{
  "d_mlp": 3072,
  "attn_scale": 0.125,
  "lr_head": 0.00672,
  "warmup_steps": 331,
  "train_tokens": 900600000
}
MLP neurons of a small language model. Each row is named by its layer, matrix (up: input weights) and neuron, and shows model dimensions 528-655. Each number is 500 + 50 x the weight over its row's rms, rounded and kept within 0 to 999. Numbers have three digits each.
After each neuron's rows, "fires on" lists the tokens most often at its 100 highest values on Wikipedia text that the model never trained on; "fires after" lists the tokens most often just before its 100 highest values on Wikipedia text that the model never trained on.

L5.up343:449588583455488467436564456481463438424482550503459606485488509479588520603461379476519512593544512520555488495433509452469603520562424532447556462480559552530472487395545494598465521486407456550559504520622476540522465546503433500484473441470499398538463489483400455459506528468505457575451492507522485582507486450476430489531535450486445461559465428535448517485487447474481470454477
fires on: "|", " |", ":", " ("
fires after: "  ", " 0", " Total", "9"

L5.up2140:510394459454482546553506554520597489532597533482465509497478615501553496411448535422537575549444409481539528544524546430445497569539539468533450491494517562477427499563550544576485566408487440430543459572565480428474530549507508565505533498390549473553475527535401529412518489452496453582475562479528467565393524473476384628499512449463518444458459602569584534436480474520464470528501
fires on: " 0", " 2", " 3", " in", " A"
fires after: " |"

L5.up1986:475457506460448487597570535464440409473464427426502583444538524502471519509477484570523514485535522432472505511660448591527446525428417551481585481465547481474467469537520430520506542543496536422534419473520572545495491557498520581553456483594510435519489488579597470566482542447502531512452507503528404487454469510503484522520502585522496435507534495437498411553504515649461556509461
fires on: "\n", "\n\n", "ate", "'"
fires after: ".", "\"", ")", " Associ", " Massachusetts"

L5.up2974:526455489508538453485527497503495514480542503404588489484610533457480513592518424499556445477471489550502550443515522564554481445554428501491503459453501405485412518461475449495512574495489450425527583481530549570504495545472526536434538486500474500536478530382517551394533527505485501430502447534528522441533570493486489496513482450486496413612494547527431454595522488399462480462505
fires on: " 0", " under", "ian"
fires after: " |", ";", "|", "\n", " Pers", "."

L5.up181:532488543406546504586561461478413545528399520470431520588392494543505462544405462536493527435475509495540526539487518466484617462526422518627470531441466517480500463507475451398505426529599423520518542488538615539534594361512499477442432490557446504508520506508530498486560523519484449570498509505418574449447463546471469401485414522434410552444453465450593585421486488541451524496473
fires on: "=", "|", " |", "2", "  "
fires after: "=", " |", "  ", "{", "\n", ","

L5.up509:557464550505442451441473404548514516522551429448593411531508496541535542439503484445411522407601474615536491450531485560482548458536512434554607480486495523536460505541511490465508503492533485524403524506465556503553487470484482486519518518470490531492414511524434596457497548511621475527579555469536547527436469626530611408537517507487527389464481494511425418482418530583498520526501
fires on: "  ", "-"
fires after: " |", " Al", "-", " al"

L5.up2389:494477492508477513516513468429567486534326538556562544438459446499484570521488448458469450461459509519455489522558558533453574459565515521601514453486454493481530515542525454478510503468492392490439510589502494610485416497461491459467552543530490509581606426480458520522529592509537444470501456464544432454396585384506556525543499445497446505490495489461461560476507525467517518507445
fires on: " he", " He", " She", " son", " Lu", ","
fires after: ",", ".", " his"

L5.up2382:393500550495446440527552536583569512598575508454396510415623521493511496539448533539473619409524409610545500536492492543496488445461448606487433528546516523522552552543527438516534548451545519449428466449573404552515588484504575530520508522477478541483583524544481466458602527461552481525543452511492484423430461526416475553578513475542466444533500548552479488464528526584489522478491
fires on: "-", "|", "ers", "le"
fires after: "\n"

L5.up1715:468577481519463541518541371543430519508509517416462533450450548513600437482476515486503469565503492491466458556527485460539429474463454529467541462537616599494496493466481499540500569524581464574421479438486552415482427500603527469492432550526529375471508402488460521522525495440481547505444447579454464465470535396559493498485581479550571520515544512582493500565517388573491499532533
fires on: "|", " |"
fires after: "  "

L5.up945:451455578567582482500542535469527411491509489524414410504485513478474548509497482519455459474438456575520477450444479482530512491406526445515500491460482428572534543475485453514525499380581436503467458549549543574478513606498486482449476521496372588548436549476480476421561525485503575403472514453520631506400566417550428500545431476563501539537517454434399477427479566478435539528488
fires on: "  ", " 5"
fires after: " |", "|"

L5.up2775:365482601495436451472540476489409487450444524495434498590527418491492587493424532429502492567552533493558435554500454454432534507469545651456393421505434466483432459418489472427484558475538527493566545471418481408498503514454423509497489417537562470511588499510462549486611496585419413525448413503502564447538530435482493510493433533490474402483546541491469534476589506468490550505461
fires on: "-", ":", " |", "x"
fires after: "\n", ")", "\n\n", " 4"

L5.up380:407497484513528501472495427532473501480545488574542602528536507427447481548411479448491429505483484537510451476433559456558526495447495555536518360542480535527465514474574498512395449617459433566453582489550480469477509453550460510525508496454461569569488426517556499458513532549511397393476529553525585523390453476582466549446483608487526511518559466468555482557496439430543466519550
fires on: " 1", " 3", " Released", ":", "%"
fires after: " |", ";", " date", "00"